config.toml
num_hidden_layers = 13
hidden_size = 384
num_attention_heads = 6
num_key_value_heads = 3
head_dim = 64
intermediate_size = 1024
vocab_size = 32000
hidden_act = "swiglu"
norm = "rmsnorm"
norm_place = "pre"
norm_eps = 1e-05
positions = "rope"
rope_theta = 100000.0
rope_fraction = 1.0
qk_norm = true
attn_scale = 0.135
bias = "qkv"
tie_word_embeddings = true
parallel_block = false
init = "normal"
init_std_qkv = 0.0255
init_std_o = 0.0316
init_std_up = 0.0364
init_std_down = 0.0364
optimizer = "adam_hyperball"
learning_rate = 0.00958
beta1 = 0.9
weight_decay = 0.0
lr_head = 0.00777
max_grad_norm = 0.5
warmup_steps = 312
schedule = "wsd"
decay_fraction = 1.0
decay_shape = "linear"
final_lr_fraction = 0.0
batch_tokens = 131072
max_seq_len = 512
doc_mask = false
train_tokens = 524100000
max_steps = 3999
dataset = "wikipedia_en"
MLP neurons of a small language model. Each row is named by its layer, matrix (down: output weights) and neuron, and shows model dimensions 128-255. Each number is 500 + 50 x the weight over its row's rms, rounded and kept within 0 to 999. Numbers have three digits each. A neuron's up and down rows have the sign that makes its largest values positive.
A block is one neuron, or neurons of one layer that tend to fire together. After each block is what it responds to, as a language model described it from the Wikipedia text at the highest values.

L7.down336:446494523404472483470492492549532502516538518468455530578519427447502530449410524425425498504460557479380525476465567532501585463511512534436452535460537488486478473536470498521447513563511513533524463507477509427483482481530465494423465459600488508502520452548558497575568411518556436492509451440522627580334503482538449533441530504464535439569500496471500482426479491463618499523474
L7.down447:471483500553512433453525508517577591523457423500584533420576529541496516417388418575490572472488526453545494504437490486477466507486521381395532508503407439561551510542503446574557561486349466511483536528589470480528604503498584445512472489431584428530526501544601483499604514464428467484519450434467581473442448545424582578589525593563496557467448501396549584545553547518556509537639
L7.down598:530547498443498350520467530619544531511527471532582562509446504448472493544542516496455477494456597564510471559495483462534398494534478471531492535397627536489603449460425501498362520538514546572504505448408451443577583551495446458345463481474470528505542495524600553568586495555517493577487494483543577498514452467534440508499524563470524469513515497416544522490631470502544564410589
L7.down797:448508537524527495451570550524545628437566481511447511487499514463483506438422439490472455426532571571445492571450466491476470585560527584542420466573473506446491551494552577540530467501454484505530560571543463533516475469536504441534529425494556488516492508544460482475487529543449524521492450507498565436559481471553489508468438513405449483480464467461380582454579600491541443467369
Responds to: Inner word pieces of proper or foreign names (Blitzk-rie-g, Schr-ö-dinger, Sh-re-k, Nim-itz), plus blank lines before == section headings in biographies.

L7.down56:435524559447441586498568449499572513455463511477482529429439428511517462559592633458506488349489413485525463502435465493522560496419513528482463471469489494537522450573531494513451475476458538598505493454491479493575507499466528507527561498481520440416628481410480475546455475522406468455548453525585542485527512387586422504521529437398481424489428487476447552418503456558558481436549
L7.down61:559412544497446432501450585330463521445519474448552550568589524606405502554489571509504515505428533483493441559484475466562558504520444344477475527516463581525465524559406490537557538560423551496484536510516519579395518494427542456489526508487512438539517459608548448516486444587541456520581457471514485468414488452468486572443560485507502481576466494480450505544443495515564526488444
L7.down700:472436593485472464501526542516496452503566481488492452507520463531465570559508520591523512435494545540494549461496471472489456487506484422507448537546487464488521473521525511430535537556467459475477386522498453548449566476483531542483586471439478543511519535442475435422471392586457492526567630570479550482462445506449552541469497495527467538504528445629478439507544595507428529537454
L7.down802:537532605521439523485490422497519386553504595544508432519556503482532450505480511464510503469533451526533443472509446512606476504561574559496454646497502537492423475510509523614495439497464557487445489564457557535534494496523500402520586565450523539583541547509491532506380559542509548478426532509535508511532508460489540463505476565484376494531512489483563496510511553549559464525511
Responds to: Newline or closing pipe that ends an infobox line, list item or table row (Born/Died lines, awards, track lists, stats), plus occasional prefixes like non, anti before hyphens.

L3.down35:491446493510479484568492495449501441492503465493441441590533556470584528577546534442439499557530519504501455587477570483528471439441496551463499511462555489529525496442559488536534446493473504436608500503510389536508575474481441452517433486487491542540528521515649491428571582500498462558469475553483449559517544547438508497428540536556468529554434464441513456506454487493512471540526
L3.down313:564531379496494535495429439556472564551511577491481604513564603450504492503519525488543512543467536470544455516537485537468561618478526585490531506381503526570470497494576447404470540536517538502563507458479504487481424471442455508553494486463476545520526575518492589470505552487496489503580511481504495514530552395464513529448549610519558505423571519487561498484531378557430451469505
L3.down409:489422460503528471492459598428460514523500517522530519559527447509545606506474554504546516488527471483526451434496549556431445545597513437575500519467499403460529484487558468399517478468473532483492518442469486533523445435475442432594549548501437531470471535517453581648534490573587516483514472521439469470579494521561456565659508462491505497528588489523538446445491424595480576530596
L3.down641:429488402499476533480585503477449500607489534463480573479437558525484550494561549476514615559454494587513432516586582486427521481570493500497499513382369530571481498488458402437496515478483473615548521446519487507508426479547379563534522532544555511480455512537618579495547504425436483477510480441452472537456479478468481471602445507440508572515437530517544516460489472483423454574505
L3.down667:429570509487533418589526462523547520400462522384503458484431483578591498515529573521499430504457462515512568487489570518490468505522514431545455472522564481531543509532532454483491508510496577556501516495508442453525584498469484431497571444493557428490539470476475454583488481462485523456610513528607525521466528486522443506514481618575482498493557493514487512531461416523543581488492
L3.down691:656445545552521448444494500416583510532401526543403515449493449476507516513451475521457487434507523535581420504373526465473480528504539453459445454592570585503626463455536407455458418464526460605555465579475504458485573564440444515495459463552532571462526502465501515539527482509539461568499471487501485510432454533452581399407533532493477486504576530467503508514585496467531442494453
L3.down759:486553510567408505502391538454609505512541539471556617491379522416448472526499520484590452514460514501574467523445548479495514529556510421498564575588494435514551518506471453500453536546521493484411545558502575433543572448555473450623482528512489457493529512464461531531498448490540507481606576546551526561463581553529544538580485487448510503523486530526404440456482519489461528523480
L3.down807:502509515550497465438508437455530471452529538546504393558491455554570455509490494476565496410457417473474504504458414530579544552466435495487393514479544490499534513555493607540557533510543483527504458432396474500531506536565548453498531458576519373511477470442526495481548454567447509511555537494528570465532504608440553489484490503459515521550502475593465467467484475444502550555578
Responds to: Closing == or === markers ending wiki section headings such as ==History==, ===Teeth===, also closing quotes after titles like "Tina".

L3.down399:485607490487476473465543464489562517417556498479464454540574517478527485452485461527532474444529464414432549498512539396482590554473411585413475483560495484513477518609594486564436540410566502461566413510382491439501497526346545510529571454455532484482513547422561555457525590462500517475527469520562505505541479379529448452498444482448529484500511485595469522531445499490426478520459
L3.down474:432613422421591516529513425504547429415509581446535470503531515493546451489558470448499516503562530454539543566528447487492537575487481546469466379456467486539409529485543449638494457501609422484545545556473469459442506492406508506543385511458499488599520423512536501500522543480482534490527465513554450581496473555421464511479473505555536519486529552556538524552516422531557472465565
L3.down498:580554457524503515434475431529507426457538539409500484502502476461489512494572502485549498435539516413462498485499484471420622540426543548393498463501511427470408455494512491485459404420611554576519552543374519468445409500569549545542448495545537446476482497508546480493478489478541523549545395533413467507450498544504522506505452452464553536464572486512637520578437441467464496490533
L3.down616:467566512507488525458538485520502461512523564467590560544462510643607550463481389565490500484490518472522477479409518439425500475560543590499539460494482438508449554502592524535582487515660439561553490547415446372415455539419478540563464581466500446473551586450555503502526452447526536448548474560475460468396467429501414455526464527486418583460488454515468567564436469419370577582548
L3.down733:458452471588545538483515477468585480411484528404529495453404509504487569495501473472553428457506524575452508498488474500455520447496584441521485507482552507451375511478552640473483528465533509620486549545439513512477450470504556549492517456407490596579546472451503401532525485573444499586500381546475498480499561565422433505505475399476494528504527523456423512623461447425490425505462
L3.down876:454511395484564527495475511524516470469457467498548525463498635477558423565519493390468568503502606513505528547541458420434509568465637621512423517578428507531513513406560604432536516530563454492590533562484584502482546464507438522646525462514505460451541502486513402403587505435502602465499492526526454396466432458484547561441465442623385569495545430475514551467504464527512462468539
L3.down907:481500591520493504415487577538528556451485565448525393436579563413509532504461498568524497437532516388499525569457569433501574582442526569492535442440536464493476561522554600606537420412432514582457515543494497531442421443453594528561632530459506552477430488491554464545591408477541514475520443465503427460437446498534522460479490526542510565485566477422573489536530369537492468466515
L3.down926:529475455587553524569472477507483519527490506493499528520525543488525509433444531509456487494455440517515562443519475548540525534465471491486495500499464518549410400522489423493469515417641439550546541513537560412470552530499504534630520474468534616472516485504469553530534474503515492537459466483524501510460520526521496489390507492468502573475436373444515427543519524454455588471434
Responds to: Final word-piece of a multi-token proper name, usually a surname, repeated after its first mention, such as Gar-cia, Fas-ano, Ol-sen, Egg-en.

L4.down360:508523455462535488480464517432544489584466503555459549476521534535546462509496577508430530506534492542458546583464467410466495499423537415463545510471507490517477545431454474504549496587500535448506524534523525550438589461497480438503489479495554444469518556534500486554516465498509508537561533486476517517512457547444501455471469439488522534532497529524506536477566404558520499464449
L4.down530:476609490479402523519485514495512463550567481410487465542534552415428435541487518556493580534478513512478511522450504481497517541551505496494463513493552509570497532527483575445515532492446421470477498489424510510577576524613520492491532523471422398491574472474499479513507505541504529553463533488507580516450507523394360500472474507464416518435561502442460502503551479463496408484481
Responds to: Closing == or === markers ending Wikipedia section headings like ==Life==, ==Career==, ===Critical response===; weakly, colons after field labels.

L4.down549:544463451427529480483408473583515487533441534531414514456503506477527457488493588490481483461482512514534461416495437551494557535535432554464503474513503463535523571522543495437624476457466403497470528478503477477422522519574432575558452534510444490333515481543459466491480520567486538507529426514511439488490427504504496479417421514519525480556573441442465461513525560558465592527534
L4.down674:506543472516545507491533517470539510537501533343516441475522480576536612491565550451514543487496507499440561461478576479484591600535557584518470464478583488531522498533578544488519545499437486553596508490512520449458523464518498494558405564471474484561384447537444492495543552537512505499534460547564459487471508563480533499500447450537488505493489520437557477553544537321513445522506
Responds to: Final token of a person's surname when an article refers back to its subject, usually before 's, a comma or was, e.g. Saunders', Lee drove, Presley's.

L3.down131:562530451497596468530523506591500564524397485482530538467560492465459458597527426531450510556512524568584429461444482603487520455500549470527610585531472522519448401520547523541525488506462591483521497465530487439473466485477471484482544508525518455477477418475506512436521488552529544505410559496552543518552542428472405493524567579476487557504438458510571498444474522438535506435501
L3.down145:489481614521544501542456484496532547421532494539482474486473563476529646560504523455557550491470455524425493532554454521460450374495597588455479487544512460496465548499492452443444483485491518520587525507545507543563489493550534439553463478485485479515479531591450524553492488457485469506553477519512511420511437537433551647469538630492515464507477547510539445548456477454507528452384
L3.down249:392522535438513519519472386507548529390526504447527386518398626508434522453495523487508514451519501565524525482467453480509519492574443542441466458410478553545439550528501472433532607450482533512495466526526384476488493465503424539513454530538634597479470517578494537413519472441505578378447642469472496486462487533517518480422531474504526555457499470555459558411422537537530465488520
L3.down387:418496567439445552500558411442544509486463410483507501389437439466462495490480458535445392505399419482521516507439447512535502531550597400388478567544450551453537562558454443535505491549434510443498468435516524432454411497493540382577495404506432556442500468505490445493497460473540584496566509443492466444547519525541491511502527533472478485493450464538519529537488521483484526528506
L3.down446:371460493548452489514545577460434481390469531542481527476497466562536512469473429525480445427363493564483539417446441438420521534515492532491546555515553494419475529484508419540508543481436511488480488556441539567496496417493593448547546464494451450468508513489514463505490562451491530528483537509447499540413520532511566531540500469445566402519558503467447510488403521532555541490457
L3.down499:458434584542593569475589506504566528501584544467499380562486555538326521471542516446478410455495479500439534454468429406505490492498438432475480450514455470603454517577470520534523454406483433455496515497505524504500519535557449499455546554469425489522535552514561602517460544466395514468560555498436546539487431545546508429449434456482470465553485565465472435507522542633471519533487
L3.down601:489507527495508514443545530492470530453463515501543440451480465425535528525471567505538395487489498504461532516587525364451497577514456548508432440497386460600512480484555489543609463524504555466485504463502521504475512446493428495463540577517438509480518503476501482427532506534525571488593511509519536496441479424561579525446455429472536501476538476499454603429579533554404423538512
L3.down826:427454502513613489501440555588605448446511545518547498438513562508443497483491515577470504504555476556479477381447477405529477488416486521519495454480411541585490476512512571441530517574450538391445379383517529528397464480497444558532401533507462549458555443424469482506614488518524554361532539449561579559514572477551501477533471475509441560342555438561529516530557474509437440555568
Responds to: Connecting tokens between two values, strongest on the dash between birth and death dates in biography openings (1914 – 2002), also "to" and "or" in ranges and alternatives (from 2009 to, staghorn or).

L7.down161:463470566493521543505469520441519541590481525508539565492482549497463543478479505491481487418466594448453487524593474520464539404502423508444502499585459467453498520502478537480528531582437458541503570557529540517469416402513596493472510537576557524426446524579454504466437567575513479486517495516453485466482474496522459481526549491400466500432608525417566540555517464440479359463450
L7.down208:502609483534432472498470516490489438571447517549475450479572463456497522445489548473481507539473486521562513507468445449479504594559509520453545543449447495493518538498541530448548462459515421493513505501478578490490474467453426531495556464515507498491389508544545496629562451561491574600478551437433507528485462505567515544517545566491557492473496522425524586524440555524452394530320
L7.down479:448548572426536499610589531480542525549527558526541479537450476468468487527490467488526355501531577488544490464460504438521496542511457441446536455482470494461566549572485478399482444471455490483443555535475474464529555443406528538566513573479435540493482463520542470495531541559475504466446533478499535450567497500548508540490500532450563480458540543369500549531567466478432541507502
L7.down840:491564479496477466483527544532508541478445507500470518495460417483503467486570553508532516545545556421517453531519561488481530434517458483542575499592417483446517498600483557401552532477455529508571422521538486521497469500517520462517564440452486514518498482519534520447454366581504493424449490581412573464501444451530529560446542543458515471516533494478542466610505498605438509470553
Responds to: Main verbs or prepositions right after a subject that introduce the following clause or object, e.g. found (that), indicated, suggested, including, search for.

L4.down193:480427528476481451546434409471505449451540508445568464499544444515590416560550539548461480607498519563432497508429527531517492481561493498448498502542485491539467450502521582550509498486502492441520394590519454551522509542461577491427488456479488553529536478494456424541524458465564501485488517515495566439527463528474515478517508452474458491525581468375474492553478502512518543512470
L4.down938:608495506480474446518544482535518408511502490529482502450524463520440501523450547524526508484498479555468547524465485494511435500511502535503528557596523435454556406574495514472531580428475405497453432521534514531473492456509498593462534461533389517587501471539463534443465466519555541473492517412520491482532489472459465444501584472542550509564490495429541482503559534482440447419442
Responds to: Line-break tokens that end a bulleted list item or table row, before the next "-" or "|" line, e.g. after cast entries, awards, squad rows.

L3.down69:379468509517452416544538508432476463563555423450615526504476383544508514505473493468479492528472524456431567520581435428518506569612547448403590561671448473446403566461530495506543444428496529510493546497548428443580535505571567537414431440454498508387438507408602561519504413396428466458597490542523496396547488511545524472493481506566483527412538488490533546517463537487475467510537
L3.down339:533449500483505586547448498523523464531505532520547501531571547582445525429505586545582536528474503582541425495519564450507543506448512507478536455453605497481530478435572562428521564495531547575469468425536499504477471485536459541449578437476565604474472532474548490510435493630488493531505531453508434614543481472562507474476431496528423475529471517554508514509505621513490457511518
L3.down419:529610500519537449495442457458528559483546518479558498498480558552518502469547523566471521450572518512513537488419535470554541491507529525409443528441487503591516485344490454501440524463397551499485525489455536538513522376498541504559554509534517427541503540463517534481458556476576458539495452538545490520545543534466540385440521596397501421512497476659528491468454438456452469443544
L3.down451:518517546512466633413511522475475546435475517469524425510493436541496551480523498456505555499495480422530598506453482505484378505527413482469514387370386433537517528519493489553537450455469520586487419464445460641530377422529470598573517471537467537503512480466428498547460478428562494583542413499468471587504401514528581484577491446474540408518507463430520581442484519420502516511619
L3.down458:517357520499504485444574549521411571506449550410481434486522464523532483485557470433540370447625500524512504388478510534558496463475494549492477494474468604546546509495447501541436490530485421548515469603480503599500489568510449480514505542475497582520446443517439544497391573514531560566504589429489503460573465484482534548597559450443455488482390394443587475441465470484515481476473
L3.down586:377476472520429458480514444516549433489469580462525567594435502500570506516541465428521419527422511482512501481506464444506440496504433533439477510517517414502423428523440537534547514525494480527480526502449449551489490456439396447464442532463489488472484477578444467386555501459491479433387486460519521497414496498478527496502497601458463466547483511455389503616369499454500568447550
L3.down588:503439452545515546381470450484562518488475495497482519578497504531461451445458513557477422506436490512498560533390508417515516483502486565491543483457448450592477526434505542512515451495551491537533501632550404506505554379518445445454452539534480469466495495518500506529526475439450504544418495541500476529506469548444522466521461439538536570503495449457499589530492526483478415552503
L3.down862:549514552422464431619466450494495466446580465503485539550443454533428504517391584595432521435451441539503540459522398522428424495490503511554581513536483421457518608434448494513526516544561488471472495498544491418428516507480562465441457564446501529531507499573535509451484463547459476511463518550395500519513480480547471489510502503498550464436514472505520442489488415561495475532473
Responds to: Periods, hyphens, slashes and dashes that join parts inside a name, number or date, such as Jean-Pierre, mid-1970s, 26.23, U.S. and 12/12/12.

L4.down644:504443463531497474496540490453547434497478576466572501469488476489538475541464453422417511567468470450475509539556525455488497537450566509529574473600482471535517496461491383498500538461560429460546540480533429495491484534453373457525515521529508465468495469508463526525508473567522589511496539453484526489444554491529519439562516469454579578449395444578405395487543526471512559545429
L4.down975:493454455569487497532507522534498533508480527473504450530500470514506546569486424562474486475451506466459557385440385467574446500525518490516447518511508513425494483468480518447522516537433470477481523467540457568510525517514512463480525450514510618420477537506492449516558541474517485518481441440459525490433521556491498447495480441513533500593504484527457554480409456465486469474440
Responds to: Prepositions after past participles, mostly passive "by" naming an agent, as in devastated by, occupied by, joined by; also of, to, for, in.

L3.down5:472446466436458507446462563442464487392507392447515495459498590522532533529543554553492535524566506505467515510521482481495498493520429647437508466498489582443583451511494525469572550506505440468587475486494539407443538444561451531467505515504446524536533495473437570506621387496560554476553561400556561525463546524499456436511516458490541410554464582502460451469527463532518482442393
L3.down144:503496397540537533496522480436472529508482519547561423441496575470511528537547486453448571445539395500512478440474602510405605539533531438450520508458390499518596523457525501457544429529386488502580484489511521568439527511503485492521424587486512403547436505583495416426439433496486474462569474519484452444460459593523527507531544528550530486453469463413510478505487521342523589606550
L3.down308:426510504567484484559536477461556536510527486453494429523511440514549438568452500554523475499556492571485454400530496570591442457456465485556502499547490513330534431460551525502485523483477426557407482472536476397470576483519558471439472459577509488571521488592460512577550575565476544454523516471382564513560577436500474595580570435582557453447518478584529518479518569580524571465447
L3.down354:543560518484379465457471460512508571521430504568447431548511499556418590564484468510481450491471524482543537527513530475497575495476435435533558521566520543523511515496452463543524533534411456459560508509545424525629575453528565466494560505560480443470491546543490437495544547487427469407423544514472477530496562555535442535444529486444499512544527677571550466402548552571482470539525
L3.down522:502508567475505485498503504489527570525500432502577574493478515511505494499474508534502497463471477503516453528463483457407551479466611470486503416577488453544429568562564500417486550501549475526648491493492503400483478442556413508537409569552482529369434485499458483480503461508568518416489527540510414450401526490638419568481439451582479439530489427479539498469478623391538481525510
L3.down637:493466480531499446455555547458511507539505372478468467476444565396572403532382580450515491489473494476519502482431503501487508474420420451457524462516527544537545594551420493561480530533518523562554547483527483504474425394491419561519547564456539547472516465521453518552445485492581515528490475530467490551397485459570523479486462498511594561485511446521503497427447519487548595388499
L3.down879:451425522498420577526524478492513570483525456484548498490472444530484491407492479556477539506391537449531461519603444494473541422511550525453472501545479514399557584499446449474524569553508530535538547544446508487487531499570449369524561498423569517474493452550535514474408559521478561391491465544499437500413600530466528393470476462480526433571476563496500496464553450563501407481518
L3.down1019:497579511457516534520537489539534543519526511402456480564479512523473522436480610582528499559450430515570558478460609515538453583544525537528466494492582524501440545478490503554547568556495508534515518401611445386544531471493498489534475471504488429530493493568540443454578499509593564425447512619385476554478443480503456458463448528519505481493473494509466536460471609491449541522508
Responds to: Second word pieces inside non-English names, such as Z-r-inski, K-ron-prinsessegade and V-uit-ton, plus "to" after motion verbs like came to or back to.

L4.down301:490560473558498522430513352435471530499511444512461507537447473435487490457617490526499469646450513471498516582493562350591527457596547434496490545454488540484501530493464516474450519467526481436498526520513540537535526464481554498546571486525523550450460491573518519402456489450530619460419588476566521549410507425487536431482547399422559520537521498465554546492449496540592517501513
L4.down338:446444393587452462558467508529487527561548491517470512563519538562498460459468504513545475468514485572511518570452487465476510534490536561489489511481498525543556568537541528521458582446499514517491494548531559449448545445530563435491516525499505507527438468539477523549507503496497574436529480512487536490515509496566561508436564377536498548468556565452501574497495514407455479527514
Responds to: Periods ending a sentence or abbreviation, often after numbers or names (population of 848., U.S.), plus the verbs entered and into.

L4.down523:421531519443569517479484405445465439472533547538475388494501484497518479563500466482519392504501457447493547491550504433529456495448490483429534467559481527529556501611522383480454426457424525449500485516504466530473432466519449546515580610572442510494501471503429527431531481459494583446500524562392450425404458509537490496419505474479511474487572503479412478509506468609439499512483
L4.down875:517470538496413477476494396478469543383494459525461449602562540537522498500571546514562441535544461428482561483577470444496561432466470464505536579564535510541482484484562482535570526448487528432485467461521570508588564461454476464573493533447518545563561464484396435440561529452577531621508471525501477477580565531481524607490440532458535485413479471543411491512415392480483493538531
Responds to: Dashes, to, until, since, and between a start date and an end date, such as birth–death dashes in biography openings, from 1937 until 1951, since 2001; also table pipes and infobox colons.

L3.down116:506550443434507484518439497539522399370555543461531566470501478616529385536523591484483535552423500552473540521485442550488501524462502544446558505534524361501489493477532530601530539525502496516505478521524466498508499534430484577502451529429519458396536456450587426465511448515520533449455500530501497518469528516498574526482514513505538584491561508491521460602484528484452486502548
L3.down204:422460483414419481474434415524461500472530541510549452446516479517509417492513533385419621545549528569517506535564518535472525492525470554514566481566491545479483419529510538544541531477486490496575461505438496478421483563485564544488472463595467487511506518431517505457527579462499523440471446510520457651566490477466520463505607649522488534500547506454584386565608479475577516456516
L3.down215:578525485410574548596329427597446426460490481449575497485495511530530364548505564374456536491525455443352537503511525428435501586485515462495542545425502484582509486470489518521483382477472498435501499500485411532499523573422527510554561467382468474500541494386489492518465508514492530514518419542515506556523470463509583420578504507538469485522584462604501481468517502462463542405424
L3.down468:494478545471379529533472511544533494443460550445482520468560561522488503535470557478482451542500523469438468524476491596563494513468587513569528442457631484437482463511563434527500516536535495491481505535464504515455499533460499616611515457458473507462543455442508539480478531493534486546506485442458470502536579512452487390471446573529494482402563421552454486527441439523559431466513
L3.down597:556455564616439549530491489555581492589480468576383544468521447543477517590508495474533492537470492455498442533437452488502475525483421550535511490570412513494437529477528555668481461408525518549536511558487529516498449531516529510473540526472541534405386504478509537498576480539440459490424538508527473518528456447562422599505487515493442433521438492557489629573507539479480576552530
L3.down648:482440427465563385535525580448603606509417495442511605592559490588452449535543468485404442474511522510500565494531504631523579514510497666525492528535457504490472441471542528495555393546560501557509487441544571468475524515556551488497509495531475451487535552574488501435478530538485560408475466461549465478475521452416571443492554530541466491520527571462480532459581421534525431505500
L3.down840:563506571431477442544485544578518472419513522502489456502474425483477481480507592491507528509545571575487439548490446459507469525423500582550576425454649459509505512518453488468463558486517485548456554510558455453482454545456622568427437531478439447483539532438558487531390498496507398390491532560508417518547508487606457460537521520411556419490548489481457457474424540536482505524514
L3.down976:548468506536473540483532460522479500578468508502472511397503410564523620511431517456473532531480445506529469491483556628552541463513501458432499573444528523583480502550466527486504487478546540462447481579420520564471407547533526521507598561457517477487439520523557517497438526633516388607441473565425589466509447475544550480572419499526514524523566525542388498491480509532477490598491
Responds to: Line breaks ending an item in bulleted or dashed lists (species, notable people, awards, match results) before the next entry; also captions and "(born" after bios.

L7.down123:564481520474621480509536526487479484523394473423486380475555456500506524478443551524521446417579493461512508455437487531503545539522495532378495414528612525449512494547606543453469409447470485459524545467511456534511430533539473510598450451524554510450438527530499451443455578547563510539620499555493407572464418575457535515538441541509600518581546563494363465489482519478486518536463
L7.down165:430507588486532545451588457562389430368543425476427414487462458496546404398464507390518561594449475455407559524488477445603497547465607541491450393480546350447504442524593433530462432536480551454583535496428533460502440496516542523528458451503462529468445535466523500473593485468526532528427436501459470566499486583520512549588468511467513494538511565457493546432596484439571555524492
L7.down679:463630549545425513410466430548607562579424451418510391499390626480554533483543527537535488465495459500575427565502529383394500529472522546479596503477527516469497504573627476480433492547577605465555499574547554558471457459462594598413472537487573503459439545453544503539526580516411477512507484544512507515509458475523553468476495491512497522542600529515558539486596462507544546468544
L7.down872:536546428469474490534619444505502524462447548442502494506640481515503505438517547503544490433460535540499535446573447504469564645482514516493438425470511493448590545469616572558530502462532412446549527524429518569519396537482470584597400579439401516473511498527534483458539596553485495591586497457552438568474435516574425492483424486507593518475552538429467509475445425411468504522491
Responds to: The surname or its final word piece naming a previously introduced person, starting a new sentence as its subject, e.g. Short, Banerjee, Connor-s; also he/she, and some place-name endings.